config.toml
n_layer = 15
d_model = 256
n_head = 6
n_kv_head = 6
head_dim = 64
d_mlp = 512
vocab_size = 1120
activation = "geglu"
norm = "rmsnorm"
norm_place = "pre"
norm_eps = 1e-05
positions = "rope"
rope_base = 10000.0
rope_fraction = 1.0
qk_norm = false
attn_scale = 0.125
bias = "none"
tie_embeddings = false
parallel_block = false
init = "orth"
init_std_qkv = 0.0476
init_std_o = 0.0
init_std_up = 0.0476
init_std_down = 0.0
optimizer = "muon_variant"
lr = 0.0019
lr_mult_o = 1.17
lr_mult_down = 2.0
beta1 = 0.95
lr_head = 0.00814
grad_clip = 1.0
warmup_steps = 200
schedule = "wsd"
decay_fraction = 0.348
decay_shape = "sqrt"
final_lr_fraction = 0.0
batch_tokens = 65536
seq_len = 256
doc_mask = true
train_tokens = 345800000
steps = 5277
dataset = "wikipedia_en"
MLP neurons of a small language model. Each row is named by its layer, matrix (gate and up: input weights) and neuron, and shows model dimensions 16-207. Each number is 500 + 40 x the weight over its row's rms, rounded and kept within 0 to 999. Numbers have three digits each. A neuron's up and down rows have the sign that makes its largest values positive.
After each neuron's rows, "fires in" lists the words (lower case) most often at its 100 highest values on Wikipedia text that the model never trained on. A number after a token or word is its count.

L3.gate297:552507520545437491561390533514456467466507486517477481494543466541540463477534432503521549550504449520568453497437489446530494541509436526507535542504503433502477601496477468485516541432592524466553511508563527478499508468518464509463495433533544428443467542501497537498516475519459513524517566480529478501572501476480511523446520522416547516526489443514532483399485473518533497513480503519582488468453482502479437494427571509475481512499548512443495476539531507479589478477532519608469520507523457484504464452570541480445454586523463460515449543520450492518530577524428572535
L3.up297:525494514544526546527458546498492486408518556518508498538472516517445495508496479477485464529438443494586469450425536496501471575496446453492492504526511475472399508461537491544485495435567563494520527543556528466515525435473492444462464481556566496433455492428479573450570524466490433514455529471579530491609586541507443522579479495479555476563538487499455558475540539524487498510522530529532433476518541530487494416496509449563421518482548493426493497487538496515528424483483438552520501518532564491505522565504564510422502494549535515532515490442408508550551394472487440525
fires in: "first" 33, "second" 26, "third" 18, "fourth" 5, "2nd" 5

L9.gate372:472511523527527453518460439538487525529465479459511412434434522548510487492478515533499547483472530476523492469489541588529509470483470504531512538444466472514477449524542635566543486527530480470500490482524510457510443463458530563490426453511420445454527516564521506475465452532510495439490506532467453524499489465467454498541403461529499574446481525490516527467441508462507487450470451471451482461476532460557518511539483457546459541506505454468486504551455525456500561514514474463537555490532527509553526517435548530419416527427473497432561485480510547605465455434531527536
L9.up372:492475513536477508552472436388582433477479575497568487616522423484508475505525541496542506470510452496486509550505477507523488471541438498546510441511522505507402510498505482510488508588454527511527529484491482462522463504576502495568476419522548442530474462535490412524416398510442545585477530547508503486459493517543427486532511471492485442523442441521526544520505488508534448523551507493567471532467509511518577452499499428505485530529515443505484527518526536506542476556493514554603559543475540521553467496461485492526490532514561503537517562466545558542510480496466503497
fires in: "with" 39, "in" 18, "where" 5

L11.gate142:461532520508512516519541492495464469559474449399459584546474608448534454474501514500467468516533458467557491516524515500590483509457431466483482487513509520502476483564573530537496470482456493415492491544437434485561361467505491537477622456490461517463515495546439504560462521502456509479511440451545559541534523476502461518512509557499512558517441506527541542450435499556440477511525573547455520522462502487508530446490473494546527546508469513540473485516485492422472479504534463567523562549413502571551499451455488551506527541437417530475459477510517514470489429506438495508
L11.up142:454553514530581528511498518504521559497540455517500535488524479442538460601502487530535540554512509496546418517516558513463406493508494519456499498521559492470425505519543474516555518502522545571483463519459433452441503407519505454495523546432511416487495455533474505513463535538462419528508481483564433507426405455521539537413508515514451452542579364487501506471475509557438433502555457479471543468385487479572450502554476516505468526475461479517518466541508494542522472515506521563478508488491512504489489555463510496516516503548507511514495548466511463492433546552502505495
fires in: "as" 37, "asian" 6, "doubles" 5, "singles" 5, "assembly" 4

L4.gate113:555579507507533498511448519491483535509479529526595515487432499503519535481468451483471491446493518480519476482466472503512452455467532471501484448425493459478533550464511445494498469506506548458548463468462553573460464489487561550539518505470466492466476439506423526501497470452517583645490507467488504440473518449498494490469546402489489543534459516494468564512522577429592530581528479490526568480487441487542520475418417470479485521562500530516515508452501503464470428497514501387460527472469500514508571495482464507478494508551555521499529459524523480522461521490505541471
L4.up113:460598536594496492525486551465475434471467552447491495496495513523520552536473513612526515449464487472509472495450544465501514475482469492414514518490582503488515524486514499422565518498488467512518442532511477563527500507512518445578469480462415530411535407528509408536461500487495548526505467459526497495504588453548519576482467466566494521574462493467436457545526529446488461500524481487521500554508529513472585504534452518486559483499555510488485459493450452556474490498538559490494506491514524501488536551445462538470465528573546471471521489558537561593475537568462451499
fires in: "while" 20, "who" 12, "men" 11, "massachusetts" 9, "american" 8

L3.gate247:492474481533510516437526496500551483541472490474511519496439452458568496524492547478492527433496528507509431418432411479566456546477416513501449489547505554429446461515509436547553583495532477511524460538555503533512541534502497508515554496598487486388501516466509599513526462582399495548529473498427436474476465494496543596593556520490480489467520485512535480514542559482447500521506472577433452534496511475501471434503542476535499526545512516518539521498507508482474470486520512502483469493474508555521522521497553488489526548437453531510551424527533524525530482476525487524
L3.up247:550474518523507561494471506491443547498501541509442518551500453479490530498533522501541524526453515518423517456450503499525482479542543535560379459520478557469543502588535477534535476542545464445498521448451519507506521507545537471550610484497548577467501460528513596514515548450499504474512449456520428488505499510508491503520488574465537470493493471450536489523571440507472547550525535563492563528504534488483545492490558530522485453417458456556528499514489401495516545515515502562532592505503442457515475582428553539528495529449485488452481492532467484588411542477510499608
fires in: "is" 69, "are" 14

L11.gate407:492502504608431523492458514454583512562494481485484562461507537548526590542555454482541497490448487490500554548459466526602485481507435459472486498513422577458553537617490492449567472549472566555518516551531504530508531516474503560510502504467478492521485487431468562517489481415462463490466476529460574539485445500425456479472484530458431520511519490529477568476513538614427433538532499491495502555532536476517515492591484579446505568524437498473561492504520503472511487437523576492418480430529529533515459493530568471477497500483468565549467417511518559514541453488501508478
L11.up407:508513468548492474486515522498513476471600526458452504471544482450512542427537504560445572494553528529516490489534447497465499410485521489439470492442421547432471486529510589491495543604444507507498524479516505529556526452604495467527561481521506492520582523474494503472465553491467505590503505428455560454453529467505479498452598509467497535485548484433514539529475517476506535545513462535501499508530521525529455507489466560465564510581546468458434518482473509488507444554504529499486466475569445451500434501528491447482496549510502519459538438474469497568481478456556480467
fires in: "would" 19, "can" 17, "will" 7, "could" 6, "to" 5, "is" 4

L2.gate196:460493463456576460444542417567519478439502480406484545477467507413455511502509583495496513418507531377490522445519491448542511477559533531511489454552440454491471514509541568569476523461439486502461483447424490497466421510458454572539454542526515570449471495506504498512536484505472522428516489510522520610538526472496485520512537478479498434421468491500487471442550453468476502506511472549435505480542535545507497537538569476448487486556505435487539477490569535575540503542520508482508502454491505489486481483512526524516512524466537479503489451519546525488468475502576563521
L2.up196:481445490558494496491514467516449481508533496527455621457492447407527517505490486517402457509527566481499500479535502574508479472483469498470515446438431448502530531489480481450538446523531471419477509428479519411510447491484479456547571497506469466436460459453484443549455648456475554486461523525544493496506484478514482496535431604474495511456490480535541534537554491479472522549466545485522506468490531535444451455488509505483511545495453478493548450571529559505499490523370498517456506450576534461442517493459391516492441507497468483432516583521520509508474465548546513508
fires in: "be" 25, "is" 17, "barker" 5, "targeting" 4, "today" 4

L3.gate203:501494516555504488417496519568411494488486475507507431495509422504551512548525457538490444536595460433505516547438507564470515519551555509507438474495521498519481551560526490432509520422461541516529472540434543570486568524486445470482505522453462486485507582541538516500460511504511563528454538508529511555510517501417493502425466489518493591513453575507515483529443494452566496579538446523433513532444483487457476529538487600501454429505528532438476505469539541446549479459474481558455453477520536438474532539456512462513546497494464509475531461473408519516509519479474543472
L3.up203:583474520481508473455484520482492428516501477486471560517526524513582494552489542500522451579424457533430527443515566560524506468461485428548464535485551417443502450593571483532526547469494526498451502464475514460488486474564529456503522517498510502492541585524566528448519471517463585490450495444525475473477519478532550480452487467597510468495560437472479481517484546486555490507506588492490509517490438496525508492576527493483513498498436515500504563491470414565459455493459464490481520450485503523493557492484544567500526492508473546438567449475435521522539469546508567566
fires in: "between" 30, "been" 30, "helped" 7, "given" 5, "help" 4

L5.gate509:454527589529485570460518489446505434525467458524501495482544452450549419492466515472545467464518479502511562508443550575474481491595505566497521489476495466520530499585459462537527505488486520530442511460509543494531584491512522569470434543535500523536459529481436576476482501503450457479539502500559517570493476482526479512503499547472520507491484520567458447505561486557430466527452517624458427496548520522491489471441478523511510530523521531501531528556497467552555548506553485540526453470552505484463491576502558526520499512487472544541509483534476386532526493463470536587
L5.up509:595502520552551506495492564505554493482502512463498528516528535507458560516547481503550467525445504518442490540490495507524504445425420470514482488460501495488526483524564525486515475516476534426568522532452550468449403501563535422491506479491590474504457497503491506503435529434524486491482506526492535498541494452549475471478551555530504505544543459541570519472448453555544541516508433476462452437501478491462486450492512507533544499449474488397478542542496498443566493589532501467536461476502500478486552447416547416507578499552542524492484511408560493567489474493530521460
fires in: "is" 85

L8.gate79:491486498559482531520438459492541470538519443509508471451443515500494518499522549524476470477419471489500450560497568438467496484466559518454507529476505486511597438497488488470513512525519469512485546490510485520391499492564495490524476534496508521441475497487458510429533543527529518474486507483614535448458571459490493506497463411539393491447458575536499511511455572473469555581512548464513568510442477472537526397542511435408525436492496439424400487470501542523531469448519558476473477465513524518547463503515503451519483529476467440517440473504533531535503510501471495509
L8.up79:543489518505427504429541532447481512527535554509503456448532499539520516540492518541567481475469466617439477479459429522561444546522530459475533488428499536527561443480511527414470530503521472526482477474504514501483524528498509523494498481482508545413483425439466462441470480490410527504517541395479438551445523520540472491454463485479470503507425540525426473440488571435507430460535537535537463522490520539532522572487507530473487503466468485491453465483467511610497525491507444443512472476476531526588539566469494548549543535497456479494499551557539551435501505505534517465
fires in: "of" 21, "massachusetts" 15, "war" 8, "representatives" 6, "while" 4

L2.gate212:459474447454455534570388521512474472558472491476498505517436480477465439545468499504494464545490429516563524518499485537389541508493501573508544528487502522513550476431594481474477506583463556493465403434484462497481464543526453588516516520470497552471535495477539523492464508493462513540446516510432517469537439488554489480520529469496566412534466581545484561413462495482496482569516446475477519440567504462506504466529565557512471456520559485530458522472560508515572556489532485494498494484507541475470543490510508491509448484578556528540496504468490528529466486504512426543
L2.up212:501484427522474495470397545532548505533458466460531560496402468495486481548566521458491489541504544508546503422479552484458474451461473509465525526538421486425501491438409472530478479499563493480488471565492546454499449534495430513500503523531491506467553470522471499428528494565481511587531490555535489512538488441469499483508506471521560492511428492475531520490540486573468488526490461409491477513494445448478483417487464479540478496476530569558576493548601508495557507489481483520467440504458486447505493500478542508519547466486546534549507575484571467528551491447479409509
fires in: "three" 24, "four" 13, "five" 10, "tree" 7, "several" 7

L4.gate356:490549517490450542431397493538457502513469479562601485535498508519504523552569554493522480489519487512572542529482515458519379491479485493489601521540598495454520484436465487447549453582515497444569474539488439475430482433537491531451535492542486527500505510553580510552446488506470532497477554473422500457533515461508518496514469431478510430448483480477473547529482516472513461542583487427437477495517501448410532452504464570463495473507540527537491498502488578506542570455446490551546482457445484493437509559457483506532492462530537448537500499525508472503558535507502512532
L4.up356:519508522520496456564495534574551556516514465500450494507515463510575476440590515495511517433574430491530506476520479544390516538476418525430543481535502563519486439572483481451474522499506508506458524460457497424467526461508554484498479515498503490518543521476589576489478502519530487457518505522487556509541468530493489472541506562474586487475455490447460442422477559525499558450524523555503523483493503461518492464535503514453499465528581576471542515586567486446442545394513605491496559522489524468485540515506484487561546527464505456503479592493505541483583525531474484465
fires in: "six" 16, "several" 15, "two" 15, "million" 9, "eight" 8, "five" 8

L10.gate140:539439490453503463539475562511439448472475497506535497566515508501506460474511509465470460450516481485513485573503484594510480458444548552443465477480515457502470520475499449523500547490465499520562517519548515513477446472520506467498451490480475485473481415545551466543491506512545547497428559488518467489461525456384499562501469545494489537470504497441492620481497510500574469470477492568457516511502559502452515460403521568450476562407483467504495505500494400566475392527396509493469524572507440548512492482538478515578397553514475524504487542469413461490560452482460474536
L10.up140:440485493484524516515499534486486493452498590455478516483547466457502474508485552553474493499517484478446511446529458522585483510523445495569534513554490503528357462532571426549548510481441519515531512503587427503508535408463519480512519498455394434482434493481446563509493452455505445482497449526521488505471474537444496558569461547523538507556496441510476444533500561503378487452459482517511449468448573525446479486466531470502540452422501445468515481568449470521538482404495438504531537524457454502511489471498513477477560516561510503526583480461485519457489521446458498473
fires in: "in" 25, "second" 12, "first" 10, "london" 7, "third" 4

L3.gate213:527590493554480543480471486476469482534450490533538508473472453528539509513577488546489533496486612390492476490472484534497481550491540481515542505493502522508472554555492584542527457514439474492458487472479527483512546539512501506445505483506425492493473469479521490461489469568526544499551520492564536511492456450539497488491505550557534551466439510473472532544506524540430465527516425522526498481498474461442484520503558523505515538478576570571496464550502470385481479454473522420490540534567509509505543475548481493396511479585519510502566486512533495523576455498499543518
L3.up213:557479494500482497529509430495461523419515505471539463519571481532440465530555591525506479473533526495491479483547536499462545516471536545575555440527503441437417536531490498539475537500463533531528481550491495440380473479508534489486480430483516507512479532520573561401494481532461484540477541460475565461474527444444491534464484509571546487542499444450510503568528539572437506425437453500494525509542486514425457530522514489466568540458515527511521542532536497492474469463566488466579563483566521497513542466488514446487615512532491522452614481537466543506546522470495523470
fires in: "between" 17, "wrote" 10, "been" 9, "women" 7, "while" 6, "scientific" 6

L10.gate116:497529568504516509482524443468470558476518497510496423456555503485493577447515493530499548492558472479470449446442530467596538436486437473526491493472448567532545524477490539448514535556586535468534496483530492464472589512522494564471510496488422452505480465589520495496499431511582533488483476459507525527548461459493434428497492478464426437476473510496500564432455494475563504429452511462488474457434467533508496566504467439484466475487500533469487426494527478516521485417506467459519531486466474526492529467557451552491454550533457529441578424513452521545499529483504494472
L10.up116:453493522459477495473506476488543498503528519458487522628520452551497521486512500494511601507515531516445539602534456535524444447559498533442497513527466519495537485493488452472486474536481559543562494506433526497551462506512440434465455438473567449487493475493467455578484487510531448523467511517489545472548452539474451494556507505535490460504549485460513556458541383503545538512496561555543537498496476456499552543423488523482472465375525479495547495510452509619517455488477482538507547536556550519510521518477434436490495493447504441576486472549486475511509489515485582512
fires in: "to" 20, "for" 11, "with" 9, "by" 8, "other" 8, "in" 6